From a checkpoint of a small transformer trained on Wikipedia: width 640.
MLP neurons of a small language model. Each row is named by its layer, matrix (gate and up: input weights; down: output weights) and neuron, and shows model dimensions 224-319. Each number is 50 + 12 x the weight over its row's rms, rounded and kept within 0 to 99. A neuron's up and down rows have the sign that makes its largest values positive.
After each neuron's rows, "fires after" lists the tokens most often just before its 100 highest values on Wikipedia text that the model never trained on.

L5.gate811:66 32 36 74 50 47 36 35 37 41 37 41 62 48 59 41 62 56 47 46 35 49 49 48 59 62 51 46 41 60 33 47 49 50 40 51 40 48 57 51 42 47 58 61 38 68 38 54 53 36 43 52 49 36 59 63 42 41 53 50 57 43 55 36 41 51 61 69 58 56 64 64 38 59 25 47 48 45 49 36 50 59 44 24 19 34 49 38 63 52 55 46 45 35 62 34
L5.up811:55 52 43 56 27 43 36 50 65 56 36 42 60 46 66 45 36 42 58 65 48 61 28 39 42 54 21 44 51 41 65 64 53 42 53 64 51 49 72 63 36 39 58 71 60 50 61 48 48 47 46 44 65 45 66 49 67 49 70 48 61 58 50 50 32 40 51 60 50 35 70 52 40 38 45 48 36 50 47 36 27 56 39 41 62 47 63 21 46 58 35 29 31 48 29 30
L5.down811:50 68 42 73 49 39 31 44 47 49 20 32 38 58 68 62 38 42 51 29 63 52 42 30 28 39 50 56 48 64 53 31 57 38 34 71 43 77 44 79 44 26 57 54 51 42 61 60 43 49 36 54 34 47 44 59 60 63 47 33 50 50 59 55 53 70 55 34 40 56 57 35 44 68 57 44 38 36 57 48 37 42 48 28 51 52 57 35 47 50 50 44 52 45 47 26
fires after: " ", " ("

L5.gate102:46 43 65 64 67 50 58 52 33 48 43 64 37 45 39 21 29 35 48 50 53 53 54 51 60 51 63 57 34 65 46 66 60 28 39 52 58 46 75 38 57 52 53 27 62 78 56 60 46 52 43 47 55 56 22 58 61 55 44 36 36 54 36 51 67 48 26 61 32 31 53 49 42 57 50 48 65 42 46 62 55 45 59 63 41 53 52 84 50 47 50 74 48 47 40 46
L5.up102:47 38 62 40 54 42 43 66 52 46 65 62 55 38 46 49 31 65 44 39 30 55 63 60 27 66 43 55 59 62 39 50 35 58 75 50 29 39 58 58 56 41 61 17 60 57 51 41 68 30 57 63 26 45 50 72 55 32 42 28 27 63 58 30 48 28 51 64 43 43 37 42 48 58 53 24 64 44 23 58 40 38 46 43 44 51 52 34 40 48 58 52 35 37 55 42
L5.down102:52 40 35 60 35 43 62 66 26 41 54 75 59 31 43 68 54 57 41 33 27 68 50 40 33 52 55 74 59 46 61 65 36 58 48 71 43 51 48 68 63 62 34 29 50 54 61 46 69 65 71 55 45 50 60 56 59 28 41 38 43 61 55 33 37 47 45 52 60 38 30 50 43 54 80 41 51 60 31 37 55 37 57 38 55 42 43 41 44 51 68 50 56 62 60 74
fires after: "–", "â", " House"

L5.gate1135:66 51 42 47 56 48 67 31 72 53 33 51 66 56 60 24 38 45 65 60 53 37 32 42 59 71 60 52 51 45 54 38 36 35 45 54 22 52 50 43 59 28 46 53 65 34 66 49 50 50 61 70 56 52 56 52 46 52 77 50 43 56 63 40 37 63 47 54 62 32 43 43 55 48 66 62 41 23 36 69 55 44 55 80 72 47 40 74 56 41 46 38 69 60 68 39
L5.up1135:59 44 52 45 56 63 35 45 64 62 69 49 55 60 49 27 70 31 41 47 49 47 45 65 32 27 55 46 40 62 57 51 66 59 63 61 44 51 51 48 65 54 42 50 45 56 49 43 45 44 69 51 34 56 19 42 47 42 35 48 46 42 54 47 46 69 61 50 57 55 65 63 70 60 57 49 55 55 65 39 47 38 35 46 36 27 61 45 52 67 42 82 40 59 48 61
L5.down1135:46 32 34 34 56 40 49 35 58 50 55 49 38 48 45 39 53 41 69 86 50 52 60 39 42 25 54 74 43 55 52 45 56 30 40 58 70 42 54 58 46 43 48 47 45 33 52 48 25 60 44 55 51 57 67 53 37 66 27 40 42 58 48 55 55 57 32 62 28 61 43 47 43 41 35 61 50 56 58 40 47 42 54 43 53 53 48 67 39 48 50 54 37 42 68 28
fires after: " |", " ", "il", ";"

L5.gate2156:47 50 65 57 40 70 61 57 43 55 54 65 63 54 34 51 39 66 42 26 49 58 64 75 49 61 52 48 55 49 66 55 54 51 39 40 50 67 54 56 41 57 71 76 39 67 72 44 56 40 37 61 55 57 43 55 60 44 36 42 63 68 57 61 33 70 58 53 55 39 42 36 32 37 58 59 35 39 29 46 57 48 46 27 51 56 64 71 46 56 64 39 43 49 64 57
L5.up2156:49 58 33 44 43 45 56 36 44 35 36 63 42 57 47 55 59 37 46 51 50 47 62 68 79 44 66 48 58 69 71 54 65 47 44 64 46 47 33 59 65 50 54 71 52 41 62 51 57 65 73 58 69 54 53 30 49 66 38 51 28 59 49 36 51 49 49 69 42 66 43 70 46 48 33 32 43 53 36 36 36 68 35 48 43 29 32 55 41 36 36 42 56 75 52 24
L5.down2156:73 51 36 50 50 64 29 59 39 70 33 48 52 52 45 66 44 42 37 40 50 65 58 54 41 66 44 48 60 52 61 65 60 49 43 65 52 69 34 60 65 75 47 55 45 55 64 40 45 65 66 48 49 49 53 47 77 27 68 48 41 56 51 38 50 30 56 60 57 67 52 63 37 47 66 63 35 41 16 45 66 46 66 38 57 33 54 57 57 40 51 54 36 39 41 51
fires after: " ", " |"

L5.gate1627:47 58 41 46 53 47 46 45 57 54 62 56 30 46 57 34 43 60 26 47 56 24 40 36 43 43 48 55 34 23 58 72 56 54 57 56 45 55 80 54 40 49 44 58 38 51 70 54 44 58 42 43 38 55 48 49 48 65 39 53 41 45 43 52 52 49 28 50 50 34 46 63 53 33 44 31 47 60 69 40 43 42 48 66 31 37 65 52 34 49 39 20 58 61 39 40
L5.up1627:60 41 36 48 65 46 40 39 51 38 50 46 62 46 56 51 76 44 68 57 61 52 60 34 44 41 46 63 43 48 53 53 33 55 34 30 36 47 47 48 42 23 36 69 62 53 46 57 53 47 38 55 46 54 40 30 43 38 39 42 40 39 44 54 50 81 47 61 45 51 69 60 57 56 51 60 48 50 53 58 53 54 43 56 41 47 56 62 76 38 38 53 57 29 41 28
L5.down1627:52 62 35 32 61 47 62 51 39 34 57 59 40 41 58 32 49 46 50 61 48 40 57 40 46 59 53 51 42 32 50 50 30 54 45 53 41 50 54 35 59 43 33 52 33 45 64 42 47 50 56 21 40 33 57 56 46 42 44 31 65 82 28 59 38 60 56 61 50 60 56 60 50 49 33 24 40 49 47 68 37 37 43 45 40 63 41 52 49 53 45 36 44 30 62 27
fires after: ",", " .", "."

L5.gate2486:50 54 35 58 57 68 39 63 47 44 39 67 35 57 44 44 54 38 44 84 47 32 67 38 54 43 60 47 51 56 35 50 76 33 45 54 57 46 38 39 55 29 51 50 60 42 62 69 58 45 47 68 45 43 37 48 51 53 64 54 38 50 67 52 67 76 52 51 38 56 55 49 52 69 77 59 54 72 60 31 51 32 54 51 48 59 66 47 47 67 29 58 53 61 50 67
L5.up2486:25 43 56 48 52 54 55 64 29 22 36 37 47 46 72 56 46 59 61 44 56 42 57 57 53 34 65 43 55 51 48 36 38 48 43 51 71 38 45 44 61 39 36 44 46 46 66 56 64 62 53 35 63 17 63 58 49 50 53 43 37 36 33 44 54 55 58 73 39 54 41 30 55 78 55 68 63 47 45 62 62 52 46 51 60 75 62 53 43 25 58 73 49 33 45 57
L5.down2486:42 47 42 63 52 56 46 53 27 31 44 70 48 66 57 73 58 43 32 45 61 58 59 52 61 48 39 51 62 43 26 58 54 37 62 44 58 60 36 42 60 54 54 61 64 30 66 54 53 51 63 53 64 40 47 49 53 41 66 59 72 43 63 42 66 60 60 47 34 40 53 52 63 54 67 73 62 49 60 30 51 62 57 68 68 65 48 31 50 55 37 45 37 51 47 52
fires after: " |", ":", "4", "3", "2"

L5.gate1215:47 50 56 62 53 43 33 34 58 57 59 48 43 29 42 57 43 34 45 53 53 67 68 48 51 49 54 54 43 49 52 36 35 40 56 71 43 30 72 58 65 41 59 64 46 59 41 61 46 43 50 73 31 57 58 56 48 76 47 56 42 49 68 48 58 75 46 69 50 47 47 60 43 67 61 38 53 37 52 49 44 44 53 44 49 36 55 40 68 40 51 44 37 66 52 59
L5.up1215:56 21 30 48 59 44 47 68 44 45 27 69 62 49 50 47 44 58 50 64 41 51 39 60 59 79 55 65 62 35 63 32 39 53 42 56 65 44 68 51 36 44 33 62 71 26 43 29 43 60 58 44 40 49 55 51 51 48 47 60 17 56 64 51 58 52 45 63 34 42 42 51 50 44 39 55 65 28 48 37 46 44 57 73 46 26 46 31 48 74 42 67 48 26 39 81
L5.down1215:69 29 51 40 24 45 41 48 43 56 53 46 49 44 62 65 46 52 61 59 44 50 40 32 60 56 26 27 68 37 56 49 65 57 37 44 54 37 61 58 45 65 46 46 78 48 55 48 60 62 63 37 55 65 69 63 29 54 53 58 30 44 55 51 49 46 22 59 48 44 51 50 60 51 41 51 56 22 39 55 47 44 49 51 45 50 47 30 55 41 30 67 42 42 32 47
fires after: ".", ","

L5.gate391:56 31 70 39 30 46 33 36 31 45 55 61 67 70 24 59 55 42 59 63 40 60 51 33 51 62 40 58 28 31 50 42 57 20 40 38 36 69 58 63 50 39 35 34 71 55 52 48 34 68 72 68 49 29 31 43 48 65 40 44 63 57 48 62 50 72 30 46 66 31 51 39 51 57 44 36 55 43 57 40 38 54 49 62 36 40 55 49 22 57 22 59 74 45 47 42
L5.up391:46 52 43 47 50 56 44 52 70 48 73 50 51 58 30 69 30 48 58 43 52 48 35 44 49 49 47 76 33 36 52 58 77 30 43 55 58 55 30 58 47 52 70 46 51 61 47 50 42 47 45 58 64 55 44 62 51 27 70 63 41 38 40 54 36 63 54 51 49 62 59 45 70 47 49 36 64 63 54 54 57 36 62 36 44 45 35 85 30 38 41 40 46 57 66 60
L5.down391:44 55 55 56 45 45 51 30 55 42 42 51 68 73 45 56 52 45 55 49 55 26 23 61 46 48 54 48 57 38 46 66 62 36 58 49 47 66 43 50 70 58 60 43 35 51 53 62 57 52 44 31 39 63 38 45 36 42 53 54 57 59 58 30 64 52 48 27 66 40 53 60 24 36 51 57 59 72 49 69 45 54 41 65 63 24 58 50 41 68 42 52 78 43 51 53
fires after: " |", " ", " Set", " Team"

L5.gate2476:29 32 58 46 62 40 29 60 43 65 39 39 53 51 40 47 48 60 40 39 58 51 55 34 37 45 27 53 69 48 60 41 47 40 29 44 64 50 73 36 47 60 65 57 42 66 57 35 36 48 62 36 36 37 78 55 41 62 36 41 50 40 70 43 45 54 57 59 47 53 62 35 49 73 34 39 26 68 39 56 59 44 47 57 55 39 23 56 50 61 55 49 68 43 68 57
L5.up2476:50 93 49 53 62 52 31 62 51 29 59 47 36 30 31 47 63 64 44 56 49 49 45 43 43 48 48 42 63 54 58 56 48 47 53 48 47 63 34 58 34 37 55 53 73 35 63 65 37 53 37 42 67 66 48 58 48 48 58 26 69 29 43 32 58 44 68 58 54 54 56 34 52 24 67 49 43 43 46 64 55 49 55 37 39 25 36 54 67 52 59 49 64 56 47 48
L5.down2476:50 47 49 56 48 48 71 55 28 39 48 54 59 45 51 52 40 47 22 35 45 84 33 52 41 58 73 56 42 63 63 57 61 34 39 35 59 44 48 38 54 64 56 48 40 19 49 31 39 32 38 59 50 62 57 47 37 44 51 50 51 53 49 47 61 45 57 58 48 51 50 58 59 68 59 30 63 44 35 71 39 48 45 46 51 62 17 45 66 76 64 34 63 44 40 49
fires after: ",", " ", " TN"

L5.gate1196:53 38 37 61 70 69 62 42 49 63 41 54 38 31 27 50 76 66 77 63 71 65 64 59 15 41 79 59 49 38 34 39 56 54 54 63 75 53 20 60 71 44 35 55 57 43 37 58 59 58 56 29 54 63 68 38 58 50 66 41 72 48 55 45 63 55 75 41 64 44 60 61 42 43 45 49 39 55 27 31 59 65 38 51 35 45 59 56 30 60 41 31 57 63 61 50
L5.up1196:47 49 27 48 53 49 62 48 47 53 50 49 66 33 76 48 62 43 44 56 52 44 56 51 35 67 59 68 41 58 43 45 30 45 48 29 48 49 38 24 59 43 62 56 60 52 76 44 35 33 67 47 53 52 72 44 71 46 49 46 64 35 49 35 59 41 53 45 57 59 46 51 44 42 63 49 54 49 24 34 78 54 46 49 60 57 48 39 52 53 56 50 40 53 37 63
L5.down1196:39 42 37 32 56 38 43 47 58 41 58 40 43 58 72 43 39 43 45 60 40 48 53 61 31 70 36 39 60 75 53 62 55 65 65 47 46 33 48 59 53 38 32 62 37 51 50 34 66 31 62 28 49 54 74 52 48 55 42 53 59 55 69 54 71 22 47 38 37 46 47 38 32 62 62 39 58 29 32 62 62 57 32 53 39 39 34 49 68 60 52 51 64 44 48 51
fires after: " ", ":", " |", "19"

L5.gate1551:64 39 37 42 56 68 43 69 49 37 40 47 51 45 61 58 47 54 24 30 52 36 74 54 66 88 67 50 56 24 54 33 47 30 54 40 54 49 41 35 27 45 36 52 49 70 40 51 55 51 47 37 71 45 43 49 56 52 39 33 54 40 53 41 45 27 63 77 66 53 62 47 87 42 62 44 44 51 58 41 45 37 62 42 42 54 46 57 56 50 53 52 60 74 39 46
L5.up1551:37 37 52 45 50 70 66 41 63 54 65 57 55 48 41 59 54 53 40 60 55 48 54 49 36 52 71 64 39 37 51 35 41 55 49 62 34 45 59 43 47 57 57 74 54 65 69 59 66 57 40 37 56 64 45 47 63 42 39 40 62 35 53 71 34 48 37 40 29 44 50 40 77 58 31 33 39 48 52 44 50 46 38 55 39 54 59 53 39 50 45 65 59 35 54 44
L5.down1551:48 38 56 36 55 43 64 50 43 59 38 63 51 37 50 62 48 34 43 41 28 42 67 68 71 47 45 47 40 57 64 36 66 52 52 57 27 37 60 43 51 37 42 52 75 49 66 60 60 55 37 60 52 29 58 60 40 47 42 57 99 48 59 66 49 31 46 65 50 66 42 22 60 48 49 53 37 37 58 32 46 41 68 51 42 70 57 67 44 45 61 60 84 50 51 45
fires after: " ", "–", "20", "19"

L5.gate476:57 48 20 45 56 44 39 18 50 48 36 56 47 48 47 61 42 65 49 64 39 46 49 62 49 51 36 60 49 53 50 54 57 35 73 32 42 37 60 43 54 65 41 33 65 36 61 42 41 36 48 51 54 61 56 54 47 57 47 48 36 49 60 65 62 67 69 78 71 47 52 58 49 37 39 59 53 64 29 46 29 26 49 19 59 51 70 30 52 55 60 54 67 43 62 44
L5.up476:53 46 42 46 48 47 57 48 54 41 53 31 64 43 53 76 71 51 68 48 49 32 48 50 59 41 43 35 51 42 58 46 44 26 48 51 68 32 42 44 57 25 42 75 45 30 37 59 56 52 47 38 30 23 63 51 55 60 39 61 54 55 48 39 53 51 23 51 44 66 46 48 51 45 30 64 46 83 36 26 50 18 54 61 25 59 35 44 89 69 74 49 61 47 47 49
L5.down476:66 54 42 51 66 33 60 42 76 55 42 61 51 58 51 45 44 57 65 41 64 60 49 46 32 34 55 62 56 38 55 66 28 51 41 56 59 48 43 36 52 60 46 60 41 60 66 58 41 47 60 39 42 61 57 53 70 55 59 40 46 47 69 46 57 54 52 54 43 43 40 49 39 49 59 60 30 51 31 42 52 67 62 58 43 43 57 42 43 51 69 31 48 44 37 70
fires after: ",", "2", "1"

L5.gate826:40 39 36 48 38 59 64 53 47 53 52 31 49 59 50 38 72 42 45 44 39 47 56 58 49 44 62 52 67 40 49 48 52 27 42 36 51 66 57 44 61 55 68 42 29 55 51 49 44 63 39 70 47 51 57 46 49 69 78 46 72 35 62 59 73 40 10 52 53 58 51 33 57 52 66 77 60 38 39 35 57 48 74 51 51 52 44 65 53 62 78 24 57 52 61 44
L5.up826:40 50 67 78 16 38 48 57 44 45 59 50 63 51 60 42 66 46 72 39 29 43 27 50 49 61 43 56 67 63 61 51 67 54 45 51 69 33 81 62 44 62 43 29 51 49 54 40 37 56 62 47 46 80 43 54 22 42 52 39 41 49 28 61 37 22 40 46 47 56 49 43 53 42 60 46 57 15 42 49 41 38 34 41 47 60 43 74 69 60 57 50 73 58 32 72
L5.down826:35 65 46 46 32 74 52 68 41 48 44 43 51 67 26 84 22 47 54 47 50 60 65 49 69 69 50 48 59 65 51 55 69 53 69 55 66 51 50 39 53 28 43 45 55 46 42 47 51 49 51 50 46 54 42 49 43 41 39 44 24 44 55 82 49 12 50 39 45 49 55 52 67 41 37 60 62 43 58 63 52 23 55 47 56 60 59 69 67 50 58 49 29 33 35 72
fires after: " ", ".\n\n", " the"

L5.gate246:48 66 37 54 44 36 55 53 63 53 42 56 40 23 68 55 50 37 49 61 59 48 49 39 47 70 54 44 41 48 43 48 64 56 64 44 40 36 53 69 70 71 64 58 52 51 57 56 51 41 60 53 58 42 43 71 39 45 38 54 35 48 39 59 52 52 53 42 64 47 65 39 60 52 42 54 43 73 64 26 45 53 56 49 46 54 46 50 72 69 27 54 35 69 43 53
L5.up246:48 42 41 42 59 34 38 43 38 38 54 66 54 56 49 44 50 55 50 49 57 47 50 72 48 50 58 82 44 46 37 52 39 46 46 31 52 38 28 54 53 33 34 39 52 41 51 55 65 40 52 63 32 60 57 47 49 46 40 63 47 59 58 52 29 44 49 43 59 37 52 53 61 34 54 26 47 44 48 39 50 67 50 42 28 49 61 55 38 44 56 35 41 29 37 39
L5.down246:50 39 54 35 32 46 32 50 47 62 51 74 52 64 77 57 53 49 69 42 70 48 54 56 45 25 34 50 56 33 31 45 65 40 63 49 59 38 67 45 53 48 57 49 41 52 40 25 50 48 55 45 60 23 47 51 36 47 40 51 48 47 79 51 37 38 49 56 28 38 63 48 73 54 44 41 55 53 50 52 43 67 44 52 47 56 41 53 58 41 59 74 37 23 43 50
fires after: ".", ",", " |", "an"

L5.gate1103:41 59 38 63 42 50 47 51 46 40 64 49 39 64 55 62 40 72 39 50 51 42 38 62 44 43 51 62 25 52 37 50 50 66 46 34 58 53 36 42 63 30 28 49 32 59 54 46 46 37 42 52 43 52 65 45 26 52 66 62 49 33 27 68 46 60 38 51 71 60 75 70 55 76 50 47 47 49 52 39 73 57 40 62 64 51 53 70 51 47 37 38 47 45 59 43
L5.up1103:68 42 48 35 45 69 71 53 51 60 50 34 24 26 61 46 35 44 52 58 29 63 43 67 45 49 48 60 59 43 51 56 38 51 23 59 44 50 47 47 37 48 56 52 46 49 50 39 49 27 42 52 40 61 46 50 46 35 57 46 65 27 47 46 51 47 64 53 49 45 40 52 47 56 33 35 57 90 62 50 45 60 63 56 64 56 65 52 60 63 44 57 41 58 44 45
L5.down1103:52 35 55 40 33 52 39 50 65 50 29 57 65 60 46 36 43 45 51 27 42 69 62 45 41 38 53 78 47 70 57 50 47 55 36 54 61 50 54 63 48 42 60 31 49 74 54 48 72 57 43 62 43 59 48 60 57 52 69 54 39 41 64 53 52 49 48 61 38 52 55 54 56 71 51 44 36 62 55 33 39 52 49 64 55 48 64 47 73 59 54 34 50 30 45 41
fires after: ".", " |", " t", " makeup"

L5.gate508:36 42 53 44 39 35 38 57 64 45 41 74 63 59 54 57 32 58 66 65 58 45 49 47 31 77 57 60 32 44 54 42 63 25 55 52 31 76 57 44 66 24 51 42 48 62 33 43 60 39 43 51 59 53 54 41 40 73 38 46 48 49 21 31 35 54 49 50 40 63 61 54 41 27 61 74 43 52 34 49 43 56 71 54 60 55 35 52 44 51 41 56 57 48 56 41
L5.up508:62 67 29 40 50 41 40 53 56 61 59 56 39 60 72 65 38 41 61 61 39 36 45 47 36 52 32 21 46 61 59 37 52 51 44 50 33 53 43 55 44 16 41 32 31 58 41 33 60 43 55 56 35 55 44 54 50 76 61 48 76 58 65 49 48 48 66 50 43 25 46 51 44 68 32 75 60 50 66 43 40 72 36 45 64 37 75 53 38 37 31 47 53 58 58 42
L5.down508:52 42 45 61 62 49 43 42 43 71 66 70 57 38 44 42 51 67 42 52 50 48 33 47 47 45 28 41 70 63 37 44 48 42 49 57 61 44 67 44 40 19 64 34 41 52 46 58 64 53 52 62 60 57 58 32 37 58 48 49 44 56 33 58 51 49 50 45 51 42 39 55 62 70 49 59 35 54 55 49 42 60 47 45 45 39 27 43 55 45 62 46 33 51 47 39
fires after: "|", " |", "G"

L5.gate2522:38 47 53 63 72 35 56 41 40 53 61 32 46 69 49 42 61 43 47 60 54 51 50 49 61 44 40 49 49 36 57 78 55 57 65 60 51 57 70 46 46 64 61 44 44 51 34 36 59 38 50 56 42 39 41 38 31 42 45 42 60 41 39 40 46 65 47 74 40 35 56 50 64 52 58 56 51 42 43 38 45 39 39 40 38 50 46 49 45 37 56 58 49 62 66 44
L5.up2522:58 53 39 62 55 51 40 51 54 51 49 55 43 39 65 44 66 42 31 43 59 56 27 48 23 70 74 43 54 61 66 23 43 41 47 45 58 57 37 39 71 39 56 54 64 65 83 50 51 48 56 42 64 54 61 51 42 54 38 42 61 57 55 46 55 30 72 44 46 44 46 33 57 60 63 48 52 42 52 53 52 66 58 60 48 40 47 42 41 54 23 58 44 61 55 42
L5.down2522:41 46 50 45 60 45 57 49 38 58 47 47 49 48 40 40 49 41 37 73 34 65 50 43 44 60 62 56 45 52 51 77 60 52 50 55 58 51 45 42 43 54 56 57 63 43 58 29 54 57 55 41 69 71 70 58 44 40 36 18 51 44 52 28 40 47 58 64 57 46 61 48 63 29 65 47 54 33 32 47 40 38 45 53 51 51 44 55 59 41 65 52 52 58 44 65
fires after: " |", " ", ";"

L5.gate511:61 70 53 64 44 26 53 34 57 56 55 55 54 47 47 46 34 72 39 54 66 68 33 44 59 71 57 50 52 63 52 39 41 50 61 52 61 75 42 43 59 39 54 66 32 25 39 47 54 57 46 41 55 49 52 54 60 45 56 35 53 40 43 45 71 74 51 49 65 48 51 33 45 56 47 66 46 38 42 55 61 53 41 52 51 42 40 56 71 45 37 31 55 67 53 60
L5.up511:38 36 36 43 54 48 53 33 49 41 45 41 44 47 68 36 52 47 79 43 51 31 49 34 63 53 63 54 28 70 42 56 57 59 55 55 40 33 52 27 62 30 54 49 40 32 55 19 62 49 43 53 44 57 39 55 35 48 24 54 39 33 47 39 54 37 45 44 50 43 54 33 59 47 38 31 72 38 75 35 38 41 60 44 39 42 38 33 51 40 57 48 49 74 47 49
L5.down511:54 32 46 64 59 53 51 62 37 29 56 58 31 53 53 39 74 43 48 58 69 41 53 51 53 42 36 62 65 56 73 27 45 52 60 36 41 31 54 36 32 69 57 27 60 29 44 39 57 46 50 23 55 47 49 38 54 61 60 33 56 57 37 55 59 45 56 72 51 46 51 49 64 45 57 66 62 51 53 42 47 30 48 33 54 37 61 66 52 59 59 51 40 59 61 53
fires after: " ", "0", " |", ";", "1", "."

L5.gate762:50 56 55 68 49 81 66 32 42 59 55 38 75 48 63 37 40 25 73 49 48 40 36 48 28 62 68 89 31 40 38 72 59 54 32 58 63 51 57 42 49 44 49 55 37 05 50 41 65 56 40 53 41 44 57 51 47 28 46 44 51 29 62 48 44 75 37 60 48 34 80 55 56 43 54 52 54 51 55 52 43 63 53 53 30 42 62 44 25 41 38 65 36 61 43 65
L5.up762:44 48 60 33 51 39 62 49 45 42 52 42 50 39 25 44 67 39 68 75 52 41 53 60 52 62 45 42 29 58 66 41 33 34 55 57 51 47 58 43 47 34 43 61 64 08 57 51 52 64 54 54 41 54 55 51 70 40 35 45 46 57 50 65 58 65 60 45 63 56 58 39 43 51 45 53 43 49 48 47 37 79 55 38 41 57 49 29 53 58 24 54 52 48 37 57
L5.down762:48 50 38 65 51 75 48 52 53 46 46 66 42 59 55 19 49 67 40 46 44 52 62 54 65 45 67 48 58 58 63 46 53 47 59 48 54 53 39 30 39 51 39 43 65 56 34 59 41 49 53 58 66 53 36 52 65 73 73 37 50 48 43 69 54 65 35 54 55 36 71 41 58 36 33 55 52 58 35 59 56 47 48 40 62 74 71 30 64 40 52 42 42 46 46 34
fires after: " the", "The", ",", " The"

L5.gate2437:60 50 60 45 25 32 38 42 52 54 45 33 36 44 46 48 48 50 52 29 63 57 56 57 38 37 66 62 36 40 66 58 40 35 48 22 40 77 66 44 50 60 44 45 62 52 56 49 46 46 53 64 42 56 42 48 38 58 63 37 42 51 56 51 61 42 61 45 37 67 54 28 38 59 34 30 43 50 73 35 37 50 43 49 36 28 28 66 45 46 51 32 42 51 49 42
L5.up2437:33 66 44 43 46 53 64 59 41 15 48 66 56 49 40 44 49 36 63 36 35 52 61 26 64 56 33 52 55 21 57 48 38 43 51 45 57 45 77 55 42 45 50 42 53 57 60 52 53 46 42 45 51 44 42 48 54 58 59 64 35 71 62 51 45 55 39 50 51 55 57 69 54 44 25 43 41 40 41 42 45 48 69 40 55 41 36 36 28 72 43 41 64 31 50 83
L5.down2437:47 55 56 42 63 29 56 46 85 59 51 44 47 57 46 61 43 54 40 47 64 50 38 48 32 46 64 41 45 45 38 51 54 41 57 73 67 43 57 54 34 47 50 40 55 41 51 51 47 30 71 48 49 49 45 46 38 60 50 60 49 44 54 47 33 56 55 66 70 60 58 52 54 61 28 67 36 43 60 70 36 54 50 40 58 60 41 60 35 49 69 42 43 71 68 43
fires after: " |", "|", " ", "born", " District"

L5.gate253:67 40 47 62 60 45 37 47 70 63 34 49 32 49 47 35 47 42 13 20 55 65 66 48 50 47 66 43 43 72 47 65 62 42 53 65 58 56 51 43 55 45 39 50 37 69 44 71 51 34 46 61 52 68 50 56 40 38 68 43 54 57 46 49 31 62 34 52 48 51 88 51 65 41 70 37 50 68 59 46 34 42 27 45 61 25 30 60 33 57 47 78 39 46 51 66
L5.up253:51 36 49 59 62 59 62 63 53 54 55 54 38 73 46 67 59 61 48 62 54 52 71 25 40 48 51 49 58 36 45 43 64 49 59 48 44 59 47 25 67 60 74 20 33 53 43 63 59 52 49 57 53 49 26 49 70 56 50 51 30 37 38 28 42 51 57 66 48 39 60 64 30 54 42 29 29 59 47 61 69 55 46 42 45 59 40 56 43 59 53 53 53 51 43 48
L5.down253:73 60 59 48 61 33 55 44 51 52 49 51 46 43 61 54 49 69 35 26 33 49 43 24 59 68 53 50 38 40 66 18 54 39 63 29 68 44 57 49 45 60 61 66 43 59 30 47 56 38 32 40 13 63 56 59 42 56 74 51 40 52 37 71 71 63 38 45 49 49 58 60 53 49 36 39 54 34 62 52 35 37 53 39 29 49 35 68 53 74 59 29 41 43 40 63
fires after: " |", " ", "1", "0", "6", " end"

L5.gate355:38 63 57 59 58 67 61 56 35 37 56 25 49 40 55 24 43 66 47 37 35 37 34 56 34 51 42 52 47 59 72 32 33 50 37 56 65 63 46 64 43 55 49 77 51 35 65 56 25 57 46 41 45 45 31 49 52 65 53 47 37 42 47 64 58 56 43 52 60 62 47 51 27 71 59 46 33 24 60 45 71 63 58 60 31 30 58 29 51 38 25 50 26 54 43 66
L5.up355:72 62 58 50 60 53 51 54 53 46 58 39 41 49 46 66 48 56 54 43 50 47 50 61 42 56 46 35 42 62 34 35 68 62 51 41 46 61 38 32 57 55 41 70 21 66 45 40 69 76 61 10 48 47 37 26 42 51 56 75 38 45 52 27 45 70 55 66 42 50 30 74 52 66 77 60 44 49 35 75 56 45 47 65 40 39 48 39 29 59 52 59 52 46 56 34
L5.down355:42 38 49 57 44 38 63 67 46 40 33 32 43 34 44 33 34 56 45 52 38 46 41 38 48 65 65 53 41 44 77 44 46 42 50 81 58 16 41 34 45 57 56 60 46 43 64 66 54 43 48 67 35 68 65 70 36 49 68 26 59 27 38 65 62 60 45 40 52 59 65 55 63 77 51 46 46 39 69 31 74 32 39 47 68 60 48 48 49 52 57 58 36 54 49 45
fires after: ",", " South", "ens", " of"